From a checkpoint of a small transformer trained on Wikipedia.
Training: a variant of Adam for these matrices, 530M tokens, 10910 steps.
MLP neurons of a small language model. Each row is named by its layer, matrix (gate and up: input weights) and neuron, and shows model dimensions 48-239. Each number is 128 + 24 x the weight over its row's rms, rounded and kept within 0 to 255. Numbers have three digits each. A neuron's up and down rows have the sign that makes its largest values positive.
After each neuron's rows, "fires on" lists the tokens most often at its 100 highest values on Wikipedia text that the model never trained on. A number after a token or word is its count.

L17.gate149:130114129058100094133146121126152136114121112114124108139114078108123106147088154121134126164100164124175173107132146122153125115135129095124154116092123091095125128102120117140148104170115092137148111124164106133158123124122156117124111108106153141155127178126149136153192154098165129139144114150156097119105178134169135114153117148087137126146124116099161140122104100126098165159098118159114097137142128103098119126148159067135099106131117085104104105127102114142123148138158101120153121143120101148130135140117107118080144109169139180134115127143126073100131155148138134145
L17.up149:173112136130121098123140111111129132104078158128114158164101153141113123137128180120093180122124122147151131149135140134159153189112124109166164158109108157145125145134174126159104138093082107167125117105109118099120138127134123106135180154096153134120118151101127144121129163099085081128088114142104120097152116111109123125101081144109113101150105138144147139168142122150121163125114112136152124130112126153125130131112131107145108136089183146133143155107151122140107100139110139077143124113105120115116171098075120088180061177119175090126108061123137115096141149127104132120
fires on: " and" 38, "," 27, " |" 9, "\n" 8

L18.gate699:172121169088129150181120138106151128147101144128093144131084130135135129141109128124115152086100132124145090133148127117142119091127157083108124111142127098125101165142161104168140088105092119124092151132110153084098113124086085126133138113142148120111177129115153125067124128106124190141161135115147120081140144068133148113159132113114098120137098133153147127135130126137140111140117108111156150114110099126141108159115117106115135096120128170134130141115150081138162119153131125134113121121075135142129081103197152143158163138103110119093078149119103131116150089109143125179
L18.up699:138132136135124119156148153134135111135097142147057151103120135129111150129132123132149157111142145113127124132151155132157102145126141134140176122139117096121097132123160145119164158137091116153115140106124168082099165105081122143134131127122174127104194156170090104086163119144142121116086126133079120109159133107112115154135109110149118100135097178189100132195139145130137098136117105161097159130124140142149092142151107112162106088138121158151140151110145093131152119100097110126128128117081134096109118123143127120150140113098110099154136139124068177137202081118116137126
fires on: ";" 31, " |" 25, " —;" 21, ":" 12

L9.gate252:116139131085117136142148115122166107156070085115123138157129084131112143097146096165119157132122135142112126130157139097144118119141144164161130113129138151092127084141140141132130118113142112124112078128084110082120167147137102121127106153162079125123118098132151165109136167137144096136105150137099155155171157134114125111152157108133113118139091154160125084135111117124116161175125155103128130156149113111150096090137104165120115100096101150147119141122121123187111083098122143156118087140107155125139125123141150157117140204142188087107106148147161122120129095110156090143
L9.up252:117117147116140135079147133123119152089102110125149158135097105124142132132129157166155135140114140127155140158114114153145099159167136085079130131096104123153153171112145115131155136077118137146085100130128090083095166076108096167161122116145088128146126168175103124096140149111143123140110133150128095160128115111134129093143175147135127117142143124094119116128078134118157126154086085121130123157137184136121159136159116164128123112125133114136091143112158116115110100134123146141104130153119138138157149077147133127095141142148186144141093126134134148105126135143104108110
fires on: " |\n" 26, " |" 22, "-" 11

L8.gate314:160103098084150129125094154127127143118160088124093155164146068147090086122122123142131144107151147128151144124074117114120120118097172142169106150105117110083151128115147164124145143158127135101142111153121133149110179114138113106137136107140136150107142132159118127167159155154149147133129141083126134130130108149145089137124120095134123149052158118134164131128157111125096148095084137133163121141147117149146124107183085120177108127101105131104110115171134122125080136159123121095168083098124096099108168122122171145094151152132175103090134120114098146108155134131080147164
L8.up314:111082087113141128140074163134126150074135141114092157201143131126059121128122165153108150108097153160128140093123090107132146128107135138147114125176096095148095115141151150160100154167115122106151105075148131164170136108150144110126115118093146139135113132112139128143120105140145141125135132098092129126154113078131149141123152108149149130137108123115101170128130105148135123075101133117141185141137139122126100138152130125129137125142074148081120142102114151131137106139111114131124118105102110083130139116092101158138087144108130084081144124157167147109125113119174154127
fires on: " with" 27, "f" 11, "," 8, " (" 8, " in" 6, " and" 5

L16.gate795:150111148141146128137148121134083116128098121134080145124074117155103127167106093095111147094128138171153135133108151147109103129113140110133121126119117120130123119119162150130113133115155155064078114118102127083144112156083119129110125163156157157084157111105112127134150117129124144132087109104151174175138149135135163139136158109104150117138133101154113143152088127134163130140119078157173141145141150120129128159099124171153124119090095098128145131091140162088121123122172141151150132124103112128075154147190100151106123112145137188085118103129138109130167121129131146172
L16.up795:068114134141190104154125083151095096138151143127116078123144104094126094116147083121133144109118134103128107198178100140158138087114153098142136123116118138115119159112147082127148167141161139136134117144092138117133116131128154110098121160103096119103109103090161139141153125104090181120128100141140138133097140130144135138102153139131094147137136120116147153149122150130137146141107117125120132129112089112145126142176181143154092105142147100138122125178081124115114131161134122111099109132115109154160123134139142132137130142142153146154145178147131114138098153147112137152
fires on: " of" 47, " al" 7, " R" 7

L16.gate529:157104150144148143129144134115107068123108138145135089122102106130133117147117122109132117116163144136188093146139132091111109157164149157133148158157124119089149093167160145136116091148128121118135113128121172088116141129113124135171081143119125106080158121150132117118163119161119134127097125105072120138092124120120137091106126108099125137151144141114139178138128140169124103113168149155190118135109152119177147081168133159101140132089111123143152129141144079099119143097136157152143067114119141105142113154089154144166096116141145082092175152163125114125156150085157123138
L16.up529:136088140136129165135207046123121131112120132125137172123140180136162135124128107113171170120108151100134121136136142098123129130098137141127134159155101134112125159145124108131137142125084109186086166134118134144142139135144108129136093093156106148137078157130117097131111172125127137133113139123130139141113095111108135157088122147127114134103143127171132143123166115085155109093152145143119125124132123130153172111153123122120085060159124110107137166112151131145127123100125107123159109118102125143112104133166147112125119125125104126103110145120099093100117101180129122142
fires on: " l" 29, " s" 22, "gr" 6, "a" 6, " a" 6, " r" 5

L8.gate642:174131141132135093131145170139179128121128145146110131133141139118139100139106138072080122130106071142149153102119159135118157116130125084153107167123119116079118155142139159168118111125155119102119123147129114147094135131125097169107126059141121162125161125118118121154146106099127127147139115131096157134139117122124157141120135129116097122112142112138101094060137118125111143128116100166150160175131121142156115084167138143157095115159117057119159150092151090144084120157105120140157120087130078181112139127126190126163144076146104099074130153143110137118115129122161140154
L8.up642:120178123107140123165129110131138143160104115147166078137101126111137170109136088120172155097087109129151088112124115110128142138145143163136149105150133168145142122166128144116087208141097130100154146157152143109103132106140144111169077145113163133110099110099122149096128121148127094139110140101149128131152133182139098147149135126114122126111130127084139093145161105114125110141116109100164200180107141126133142133118124126131149140127081112140155142140146117133145116074099148114120112170107112122110129085118110121166160094123115116101097081137154130109118112113117099111
fires on: " also" 25, "it" 11, " day" 6, " only" 5, "ly" 5, "u" 4

L16.gate777:168099134132129143175187144141106154113113123124112120119152142115157129106135091100124118129115118102138133152101136114143102144183140101093142147126153178120161134153129139138185128149148134124100088152174148107142141141115150155161128093133149096124133090172168098103125085099156137160077115127134122115098141084120168104125093135173131079146139090159168113141158114120108077089114089144079126134130127140136136161099143143140121148103083088170121132112141122136129131148121093174121111125103135127122152154101135105152135107118136114123166132101060120099187164125117121157
L16.up777:100111135136118191096080097128145143108133119139123103138106141158132145133090084155162089113142135120121127109144151150111189151143132087116105156083131103119107113136153108136142162092138115137150102135116140145108126116121132141153133142129109128163117125198140107139139161132114131174116106120145088148136138080101107150073133132151081145131171141150140134129120115132105142142144142057159103160115146130140094198129141148136170143170164120058114122141169126073122105108136106123150118150137110126138122120141141130090157094174124153105146149125122133142141151141114088138
fires on: " as" 14, " s" 14, " under" 12, " te" 7, " ch" 5

L2.gate461:154148107143101120136126125136122113107152158094132138106113126133156173156131127129121131106144160150177100171122185148113172097144131183129119130107143159080094111123144121133131135125148144102092154102097098146188128135158146134103129117092133094122175134116149149101123098120108106106141127129106105147130119196126160108138127122131109159156111105109156105159102131149100118104148127132100164184133106140163125095146127117131125121156141128110153143134144150139120123152099133074115078116150119072100156148078168164138108113089108136067089121168124140089103081085142134156
L2.up461:135101114131096124092083103140101160107131122116124122131128125128102153143120110117136128151132168133114103170123170141108108110139115141101170124112143172130107076151141142101178113142133140139130172137105128138158172113162168127100159107121151104113184124149116138096145145103109137094086126128140148135125122115119113107091156172133155140110139098123121131093144131117140104141128137102105137142078139133143109113129091170111208138172149113143165166110102128133099132163099143103134118098107155170108125138117109070101136165109127108131136135123102140118115165115147122121
fires on: " in" 14, "ist" 13, "ale" 12, "e" 5, "im" 5, "on" 5

L7.gate279:144125157144122139114122104134115135170093107153156173113101106134069146147086175155149108163091118107102123126094122146190115141083121132178183114105092151124126118135153080147108106166168104136141137117103117131156134114113117165126092099169128095113116136137148159143161129125109119162165150160135166117145107148120148107103121133146119108144112117160119117091138126090144091130155138117141139133109110134147097078155163126088147115144102118096148108081114115131105126105137104157087134163144079089121157134152162128092139113094138125169131133110126146130091115139131112116
L7.up279:132109157162123058113129131126113120143114103162129127123128102134122145132198139111113155132123094119122122117132163135119128141086123150119121094141137042148126158116126132162163102140155132131141146120087082170107114150151135103135127110132138139094138147108125120097121141100145122096151082174160128136138113147174114126122158123129087152150172129195126147100137147111165143134110115155145095105151180101188176136138119100127125124117113125157165104134118175158113132137106136156115130100128142130137173116125183114109121101147071130116176141083136133074116117152145126093
fires on: " |" 36, " " 10, " m" 8, " |\n" 7, "." 4

L13.gate66:113088167113118167180133090127111115131145126096121139105102128125094128163152179135150141147098113135178077179116105098108105089129142130104163151137158151131141107125167140158112102153081144125132100122143172111134137191092130123142097159122106110129089144109126110118094149121133115119122111111157093149146185135124105143143153172186136147158082151137133109154140133115085138120127123110138141107079137181129099114115135119148113129137150135158129175112176156125117170107158112132119129118097110121075154179113118119144102119125115112142144136161156111124161080127146072165
L13.up66:176138128125166176119147097162093106147118109112153141124130121165140125127093132143092140137154121147111141110150101084122095165101130098120160094101130093111124123171139125165111139105154132094156096163140139154137116126118142175121088156130120121160103152152135114128148140140137125148139131127124122139128153108135132137129143142089107131145112152186137174110136150105050123092156146141124140084135104150102097090134119131147112113133104133160131135135170127099122150112121123102118152088152153133094088159123127149160138127088139146123152161150175145121103128139120131120
fires on: "a" 18, " Ba" 15, " La" 9, " Sa" 9, " Ga" 6, " Ma" 5

L8.gate590:139117146117146121148126159135170125146152109146124161121124141154101148151121141077141149122145098121104154140118154106133136107139087082188177091125111121103107122129141107183106135129118151116111069123147115123139138133110092155105109127125133121134146176101100138124138122148129110152089114135138179144148124115120164095113076098110095168089152138129143100125083123160123133131134112114103099127131127136126153148132104148106148108110105130178150163106128147118107125065101085135141144116088102154132148119143133087150124145144143140110101115179141106110132083143146160161
L8.up590:098140152115133136125104128179162179070143115161160172106104142139107132167101136093117117139078116118105129145181094111158108148134140105123139102153137173099138124107133181119158146105132132097113159094097135166135128142081113166121126111105122111145107129163107133111106152108115092152158145123117116129148094126113109108100084126121145188167121156131142115173108125115101129134111143157130089151113114127134163110128143150107159126148169130128138138102171129107128114095142118100112125132134097161136156096132162091143174136098156140120118095127101175121107131118162115171
fires on: "th" 27, "h" 17, "1" 9, "st" 9, " second" 7, " third" 6

L9.gate488:126144166122117145136093098145176101163128156097146149142161143124139088166120112127106133128130130175085129145133137138147131174112193146144183179111134128076131116170136132127118152087130106116153145111106145110118102135105102132104118116112099121098163120097136144158152125096145123149088133086139122124169114160151118105134107120126104123126136118098135082139140157176070138149132107159106155121100121144107144152166110160146144137164135100146129125154139118115130149116148111141132089123104098136114081095156171081118111107131139136077126123142095073119117092129140152152
L9.up488:131084086099147117119128143102104135173110156098130140150126112135185100116134102121079150116119150147173151128181124084144141126064163141141157129120091115151136119155095141102145134092102119107105166137134145153114181138149084158172130148069135139098135124115126173109153095149112134122122127158143133107137082140182151144136136146142087131146144123145134098126152136162134128105124099087115139128085144106102113130152145104126143099111159074123094135104149147091134091142155115083129097132140107108120130138174125145130172148101138126128160130136147073089165128105117125119
fires on: " most" 21, "est" 10, " highest" 9, " high" 6, "ical" 5

L16.gate555:133115145126134130155117119147090123101165118110132118173132117144118099140154135137151157137099134114172133121168157151142069132077101123129108097162092128080106107139101092156145165164154113168168130137131130118071089161101098121116140156134113086135153076097133106107082116103134196136150142139125138151124123164107128130156117128140132154156110133154133118120123128114118110117135181113150125158141129162156138099153106103143139126111135127126163117128175084156101119106118100141097123162121141097108125169111142143120087129130115119156201126144116087115085086098114126127
L16.up555:112115119132121120102111113163130118120155135130155142113097122122136140149154111099138110129145133128105152159113166143138139119139154145087127146104096126105100079144149119103155159067123054070140136163152124125126153122114165146154137127147146176120172127134163180167123123123163151136144089150103085128113090125074100089124093087145110123132120106216119103120131121103135109161194106129149139131100133128119159127117150125150148134158095162117145156086155116125108138122151105099095102084144119154098138118122111158125128113111105134122122093141100134129104101132140131136
fires on: "–" 31, "." 24, "ac" 4

L2.gate1007:100105143122176133154159119163134147126160115087128101113139148152112135145167181117136140153149119162159127164143071089146094081118131167109136070147162131118145177123120145126133126178131102140158083114175140132110139131114111152167119123121121093100111123081129128090129120165095172162138111164096091120056117154120142119157190127143129134135103123154117120155093123138114088096105145115123141145102149148139100118142166125174146161139099087145127165112141127112150161148131113139107132119146124119124123160118118152135112124133140159107170097140136113125168100109141099102
L2.up1007:113130090110124126148125117094164093132141116165123132176142140126156115119098113073163088091089113174128122141154137142114110136130171131154133122126121101147118176114127098121118117134104096095095109095133115143119121117130119147129103064152178154141130137102146135098151181106090152149141110115112138120117100100142089138141137170140081135086132150115168138135130141093130161120133150147126142183118143130118125100103155110115129165156085177109109155158158062098111123150168125121152092120098163135116157070142111135129124157103146127098099152137115130101122106173149197123
fires on: "a" 54, "h" 19, "ar" 16

L2.gate979:154149153123140119130134127134148126128148128125151116120116110114139138133136131115100098106152166109139094102135145095101168101118114116121158140118090099121111123152141099150081138121120171105099171124119155126121130131112127148143108135128112072117137111156160143087139160143089112132143168087183111100144146147124101100103101112156131108120120117188130096087164163136115123120155129141113159192131161114167108111112098121107120153128149141164140158138123126097147111083084148144142058152154163110115163173161161129132100107098105081092122097095121112125107112155142156128
L2.up979:117105115132111150101137151130141127070135159163109129076112139126096137156112126154167104142133158146129110119121141158147091116123151119097176120149135128132135108112161110119143125095079104126116153091113131121157153111124169126139138076142159146129139172157056112101125138153115112137104063114102062113140160160096135151102136107157121122113138135120140099144138095134141110106109163142146175109094132145161138133175078143148114123138159109131119125143133109109156155154107140120117143132099181132120140158130117124134143113120141124137168113133115158163097122135151137127
fires on: "es" 72, "er" 4, " in" 4

L18.gate662:162115113082155082128164120132167159174106059128113102134112118151095133152068122108123118109142156134103142138120128132092136118140090090132135104110158120100182122142140112124169133159141119130142088184128097083120145103114156106159182152101120111138107140088091137148130149100120120171151145158136163126106152130121163107156104113141143080154055125128116147087154112128146142126178119126108120107155101094116129101096127146198117116136146135139119107144124124131164153119144105097168113089147105122138133101172117071106126141133117102088117137124154127098128180098110091157
L18.up662:139113164151136135120109126098130121119157155121111127125127137140090139098150128126108097198146153120111145089108176142133141132139146163143103125186142104110128129115176149170150115129087094146142109144108126134131137162135129141104107142101136116165114154137159133109126148142124072102071138156134080158098103140139135126106122134130138111129119122111131168155139121145138126108136141106148086085127171113083102155116130127106118164106127140099114149119115176113124120168127138134132140136135120149135112130056126135148112123088116144167153134103125095178138137128159119106
fires on: " and" 48, "," 11, " Les" 6, " or" 6, " Los" 5

L18.gate671:110111182119136216114144105168160093116114160133071102140140138128133156127055101145110119114079117143088125137136129186159146118122155130137122098127125113146130157118163109140138094111146123099128107111135098132148156141112095152128109110132106135145162141126165139148140128077140158107070100108136116180162154155093157135103176097113141120172130131095138142125107137123149101133142109127134156155120099123134119135146134149110099110099135121144131118117114141144143118132162124123138125143119121077143084081122099172119150133180147161122087128152142155106125107154172123110
L18.up671:133128166143110087128102137120100134139142120161115125126114086130172139152119143097110155115139150079139117113139165139146129169153120139139139154142146131085111109070096149102147102130110125102065139157102103128157122102135110138177149121102149156118154127165078150080153132134123107154108109204128138151157125104109121164106128105096129152161109119155173125125111118124145128140097118128108069093080169143120129083141136085167121060156113134134175161127143134100140103158138160153122141125108178138116153120131151118107130137127101116145146091139092140059145159104133126115
fires on: " |\n" 52, ";" 10, "|---|---|---|\n" 8, "|---|---|\n" 6, " |" 4, ":" 4

L2.gate777:139151105089121101108117129149151066148126147108105165120101110102132106140080129104109096118133098121126138100119134154110145145122092119122152137122176114174146090141131096159105146168146131112138125125100078101103104129107155165084128132122154130123136162105148092113114091117108116119142113141138136087142117123120183204123135106111137150105133154141119129091161131134154194146162097153132109124105094121135130136169098103088098126100144120129075120084127130167129155165096157085159120111111105136115148129099181127145117084096136101130130123157148130123108098113161148138
L2.up777:112194135099131123144142149113138099106094141099128153110121206091136111137150157150079172100152130127155129161103128106162127133154113145108141086159098122145128121098112121153164120129130125130124155133142074148130143114179121117165126159152139108092128105154133128127138139126137127076109122157141129113130141101128100105120119130120169131118097163152135162158128136113090124179110100167117115145147149130130101149125162111110117124131109102146138091107118147135151124101110148119142129133117113166166149114103108141164121157133130083130155147123115100111140113018144096079
fires on: "ly" 62, "," 11, "ction" 4

L8.gate4:160134116148133165110114154104115097117109172178118138156106129169134135147102119129139116129123163153114122162130144122089139112109112105152123134103112119107123091136134123180124140140131112092127123153123134157131120105108141157115122101128121131104118112156095144169160120121136149129134081099141141079135091152164154144146089168137135145100129132174125117133158136114081099136132089116113173158148122126119101065133141108107172145159139126136119105133150143141104146144149095113103114100093128100135147108166140098175078086123107080055155149158091126146128113136159155190
L8.up4:135134120142145102111112159080100178149157152140102102175100102120125130111131089165080129092129148140154115131090141128081164125088116154125129150191131109111164135150133137134152125111147139156100130154088108124135145122127148151139153103097113197150144112091119148154138126120135161142140142123126090130135148142129128149093107134167076082101143125136129148160145109160144124150077166133122117091122106093082087148156132124126141119129129136118078112167166128130132125147146137153133142098176138134114143120130108123106109102111122103100078141121107172131089113108139168105
fires on: " of" 19, "i" 9, "ect" 8, "o" 6, "f" 5, "uments" 5

L13.gate80:153130112132164108139090165133090143142146050152154125139085099113127135145141156078146133157156137078166119131101145121081091096151102158122105143103092142107139161141127151095094083158115120104120102138113158125127082155135132088151106135097125136126136119153087138094146133156145165152095117133084154121177107146106127120135117122126135119133107146168116130138121116160159104111136133136113085111100139091140132119151131112118109083142144146178141179119135128153103167127152119102124101117130150145102147143117162136124141105116095086113146094169122137148149122085114068156
L13.up80:137126147142162107127110134094134088158118116174152155070105097100177125160111144162086183130151162096088128101105088111125124107174087149143093165115105118111158116129117130145124087122096146145134119161118148139163139109101145085124119147104134126077112128136109117123128180145115099107082145121090130096123126159118088136187155103109136139128117122133112131148155150134144108108124120121110165130117132135090113150126114136123137102119108130125125141085094155141130043107131120133151129136171134103112171181114108121135133169137111154098136097124099136130131133133122085126
fires on: " |" 21, " m" 13, "E" 7, "O" 5, " transfer" 4

L18.gate817:135167130125158154116168104109115111175109185091079128121159143130123143152095123116095154135104135117158130143099160129129149126140094108120165175142134091111086100148139093128141122151142125134081134128128096102113097184116075131111172130172091120099160154133152170147084130126168107146117154109137120157143142100121147164097113131160131095145103166136134116114138100091149126147113103148120173137113080108123145168118138100134131155125098127132163111149132125121140165143123139130116094143078094123150082092132140144157146098123121130155111190168096145141109103132136112122
L18.up817:139093141145149099105107128087107147085099125091111167167107128157119133112129114139113145138143127133131134154141191146155088138112134122115085172121096082106115111137130134113108131113165080122108098149153143165088181177137117133166083156186096096165135093161114139107173160132126099125082138166173140125101122140148112111100091169116132152112101122114155141164136157139115122117079158131091109099109115109111136093133119184155119123111136154082101125131146125117120130143164161144135122113108167152136108165133139137136123117134108116126160128157120134125091151155154127100
fires on: " |" 23, "," 19, ":" 10, " was" 9, ")," 7

L2.gate682:135082107129143139142104106161120122151133157158138127115117112096145107130125129084073111121160131138140110139159107138081120125103162100117172115119100171106123102166120176134123180103150119057122118158131160103154144113115087178114112120116132108109127101122102070150144134130130111117152157169154082096177079131144103121095161114129140118108100157173103153147133153085098114103178153170152144145105136131153101094129107142115146129104146137110114100121139093111103144156149084089131092123102116106108156109150129114132129122128118109123148167098103121130108155138116169164
L2.up682:113134124161128133103098160089130144154165154205126130151133103129098116160132132160175094137143122111084109131117124117128091114139113128128135172114123094118124114135145126199137112113154102084134116150082141141114146100084143086085107123134141139125156104133099161094103143127109140096142114091074122149151135137119092122140118100128116126124148144121131134115139097151156106115175160140132143139153162129112145149105148169164185100157083127137094134106131114145094150116129112115149138153102141180126145143112145108099137144127127096135170099160153147118121125127177138154
fires on: " for" 26, "st" 22, " in" 8, "op" 7, "and" 7

L7.gate538:127068140144143140144162116137097155167170123185100135171112159157157109102161115123113101127126124120157134144120122071135127143136126104118086158112075157135133097145094154124161128148113152127113162102126173188114127158140163147165142116134094114101174138161143116108133126138125102180112146082162139139140142129129138133128173115151108173092146128116123141124117144139098121162089115061112127130124115111119069114130133154166144099115140088131132117136149118114113118137153134174112143106135146091092091137114138113121102126186111101137118133109106116098136106170129138129
L7.up538:129139129142129141119074096129114146125151164124157150149116117144180094114156127083065134166135121146111153142122152163162168104124148141158090141108169112101143088120096145147079103080108128134179112122129156142083133114117126141140130140145130100121169136153129121127173117112124123151148056143143094146092100113168110172143119110149137154095128118156147101088153155148118132114097139132118129129103119114128096155079159154145099136129089124148133138115115144108176108104163114138116145106150126108099070120121118130096115108131119189142112115123168164153123132129141123128
fires on: " m" 30, " as" 19, " ch" 11, " song" 5

L2.gate531:128112129128126140150115129136081174111091095125166123135165137128125125179150155151106175104107150102131119153137154086124108086128118129128127132147133154122153141161106111136131096128110123103099114163131165106091125144108144146190172124160113115161119117163122115122134155108128135102129171147122152143142053133105110104134163128159130134148140133132131117149142105150121090111126106155071096159148170132105129091156149121139143115133120115133098141134151169115145151081145133132108133158109121114102150172099111085133157126145122122141121102176127139114127064103099116123
L2.up531:090118128155096139090099117140180145085162124147060163153130128100113121146129191125105117086112107144119140137160131166118121162176099144113106154125141164147139122110120139129109099091100162145130110154122121183129105105114144154071140097139084120128146134081104134115161161098105074113126109108093123092128090131113120142092131146128133126124141125100181131134165125133090127128108108170105127128152137137100128125113133159133147117142111131113121155117168144099118146169118120110140177159076105160122125145119154133135119145145165154105134136165142119131151118165156146154
fires on: "a" 32, "x" 16, "ler" 10, "ather" 8, "ona" 5

L13.gate64:086131136124116135169130165152120096075148153127114152096096151116115092180093160133105131104125083100128143179111138156184117124101144135108152100081095092158134134077122118139107136103180118143109141177150112135119145155085170140112113103144092135094152116130118161158127166128146127184141107063161111134117109116142113155179142126140130126134123158184099093118148138125153114088124113148128150089117104112126128194103109163138161118116122146130145110063146174121126119097153081123133145129117136113111169112129107114142086111134160143111104160150121130094110132100141130178
L13.up64:142145127176133135172171137132111112155115131140143146154115103142143162117142168106153135117115091167153095123112109119171139106165160179129134127134139100135111111110120100105090131123103098158134131168138126112167183131127119149137122132138150133135113077100133121152130127130106139113137120117146116121151111102133138120104146149152096120099087095121113131154120099159128128097096130119134129075158113109132052107177174088143118152088161138140080087097145110156116133154093158135137103118106096105155127167164124153094112096113130127176117182121134125102086078121156150138
fires on: " of" 58, " " 6

L8.gate203:100078133128128147122127110132147134135145168151093137133125165158154117141160143079129083125125110127119134183120108120123157101153144134152124093136167139140066098172114134120135094111136076141111110128105117125131140134108149141154156150175137104155144148190113150085122127091160115143086166146130122111151130134169130106122135100116117124160105144160141104133102118133127137149087149131089115132143129119139133124117085159096108145118092134127095172138136139080115114082121133141095121115186146081112101156113146120131155130144148120140107111160116149129151096137144138188
L8.up203:143127153194118182104092119139169151080116127166115168060124145150101121130129131126116114120114119114156148105126144119139113136137120155121140103143128092139113091190118145112132130171133174088118124105139114132112140147133153111127144161144136144141169073142130078114133113118168113115138124171102132158182096146121113114100118088170088117141125135175142119073134128114144124185045171108115120139136106110114114117116071143141113089109149109114089084089135138124115114127166116146165132157143141106123149160130118141120128103116116090186115147161143117117155121101138116168
fires on: " Ar" 27, " Bar" 14, " ch" 10, "ar" 7, " Her" 5

L16.gate766:134095068163138104178145122107094124125144166163112165085147103156147154141146108139118139139115134141141124146158127129130097097152129098163146173131155118079131124143128138159169151132140100118088118148126123120137136100128149176116067125137174094107134094122164154092113124151130145121123135115122156164139111162126153088136128107149128103089171131128104110118164129131122138129140127096186137148089128159128134099109131127104152177100113110126172180112134097105115113095110126127137112091118089105111180151127132107128126165125130113117130078124140110128089080085158149126
L16.up766:135115136121116124106112108112117105103128127149153115108118129164118112136114074149158177112116103115141143166099103174141115122129154131127147088114167135108166081070130171135132141160090091071113146131150169098161119116140090108130090166148099056144136131169094087128137146131118131162106147149123103109122121140110156108124124179114115160125109144113152114130082105107128140135128145128159151169162151154097108115118150129115111082130112114111133110099148145121177093100120111148093084134129150110129111131130171130157124147155098123124129151111072127144128139158168165150
fires on: "h" 30, "." 11, " of" 8, " World" 5, "st" 5, " Saint" 4

L8.gate939:129110129170146134119133112156172125101114107116133128162180105160129136139162125125115135151093128109114111131107145107117108109131134136108110126138104155109192120171155128136092151129142105104116118161142115145120174120122113112163142106177084198116103140087106145091155119158083127120112113119117112113090108114122127128145103127147116190138127143127140118128151089115095129131092120147173134141109143131158117114131133116126077156132118125103134138113143134134102079130133085122136133163088090127115137089128110051137090135139169110106149077159085131146148116112152139163
L8.up939:131159094149102135117130138096135102116170145147165155112091152133144146127129192136107134095089138138088133118143138203141085149105078082157096123101124146132133118120112156155158132131139152125086133139139118093116124139117114132128136117099125138120140072099130154106079148132130157122122157184079102136163124151094153095144110125142168156130111120128129112115155114104146129128092133120138160134097071204122113140107165110134118121109122110117154129104142101149162090115141085118130128136136084145128108160202102109137158133119120091153113117105114137160105119114143090115
fires on: " Sc" 17, " sc" 15, "c" 13, "sc" 11, "arl" 5, "k" 5

L2.gate73:137151119099147139127135143125100128096147118096101115131127122133113106160171163101150158145097163111145130149141121101131116109131143144128094124094142111128145106168114148126123102115139129119199137145163136122146141136099132157169103119147119106059121154118129089087127106127136143098172119107076105160096135150068128173112142117130075127107159160155114128158148114136086143099133129146163174128078115137175098099115170127137151139102101112117108130101115099146117119117128118134079133101125157140124158156123139151195124072116119121108136110145149133137158057139162095142
L2.up73:135179159146094088119143147103134113104121140121123100102118185133111118162151152130140149132092147131145124172094122144129161118172115139104139136127161153143149160093120154169156128116102134109114138161115169119133140141124137096135123143125157121135122139108143109106105164131109162113113168175140132106111140125122124117129153100128114126147110153131144076129118146126096151173120044145111126125125128153158109127128120133116119130146101100093110132089133106147156125106140140116090104105132117158107082080194144102157178143167119105096061132123130142152108134096137118128
fires on: "ay" 15, "ating" 13, "ar" 11, "'s" 10, "ted" 9, "ate" 9

L16.gate547:134125133118122154130101141114088130164162109155100147092114131155159100154131160100135171099136154132148140150109096099119101132088152157123159137089133164127134135100173101154122119143132161143119102142081121152129112119135091076088137121139147147091128097145138102132170156076127152114148143114143141094108152133119127097136124087176107148138158163135125079113137143100130115073128115148151122145176122136161131139084119130146140141096100066139092134124079134148128084146153120118086114161095119162122159133153139098132140141126177091104100125121129132101141065091134143166
L16.up547:128132090161103123136111153115099121126130158131134137104108130125152121112180156140150135148170122088163104145064147155148162072132118141153149086153153105127111143155138153110120098090139098054120135134079101095126162105127134167134161109089137128091138121128077155122132136099151085110112118144115145121122099126148160060126084128129157166131114130151142091171117126131112167117138087110121134107120140146143124139143089100156132134112142136143122117116140129166145113100122152124122099100089115123098144167148176151130146138114111121139111114127080161122136115108144157128
fires on: " of" 55, ";" 14, " |" 4

L7.gate296:129090146122125174117086146126117102097175128089117159134108088121127145106107129127123115133130130117122139120138192107143083115084152146098129102124147150073102139135138124086153118145121085176157102119097157122131129107119122118157145115146104092139133132193111097157130164158158149122122149167144172133113088135177108103136130144136143127111140080135139105142148124060100125096149132084155148121144102131133146118145132128117117099120120119111137089117174123134150142119140150150105105165130138100161111091114124176066097156120125088122149134128117137154175126092135117109
L7.up296:136082133125080123133120116172156094161119098073136124126120090113168145123128107119130111146158122152071141178141149142143130097138096152079117124114095146099159113143117137136090126147193090124091158106147127126146118110116145097128168133117176107122161141131108093099097083118161099138085106105129143149167133201136122117091098127127135107111139118163145136113119125117137133117141135147155155138095129155172112125179110115135148126144122147127117116126160069098108139134137128094129102109182115120126154152109139114154091093112146120151123118108121169142102138094133100156
fires on: " by" 64, ":" 11, "." 7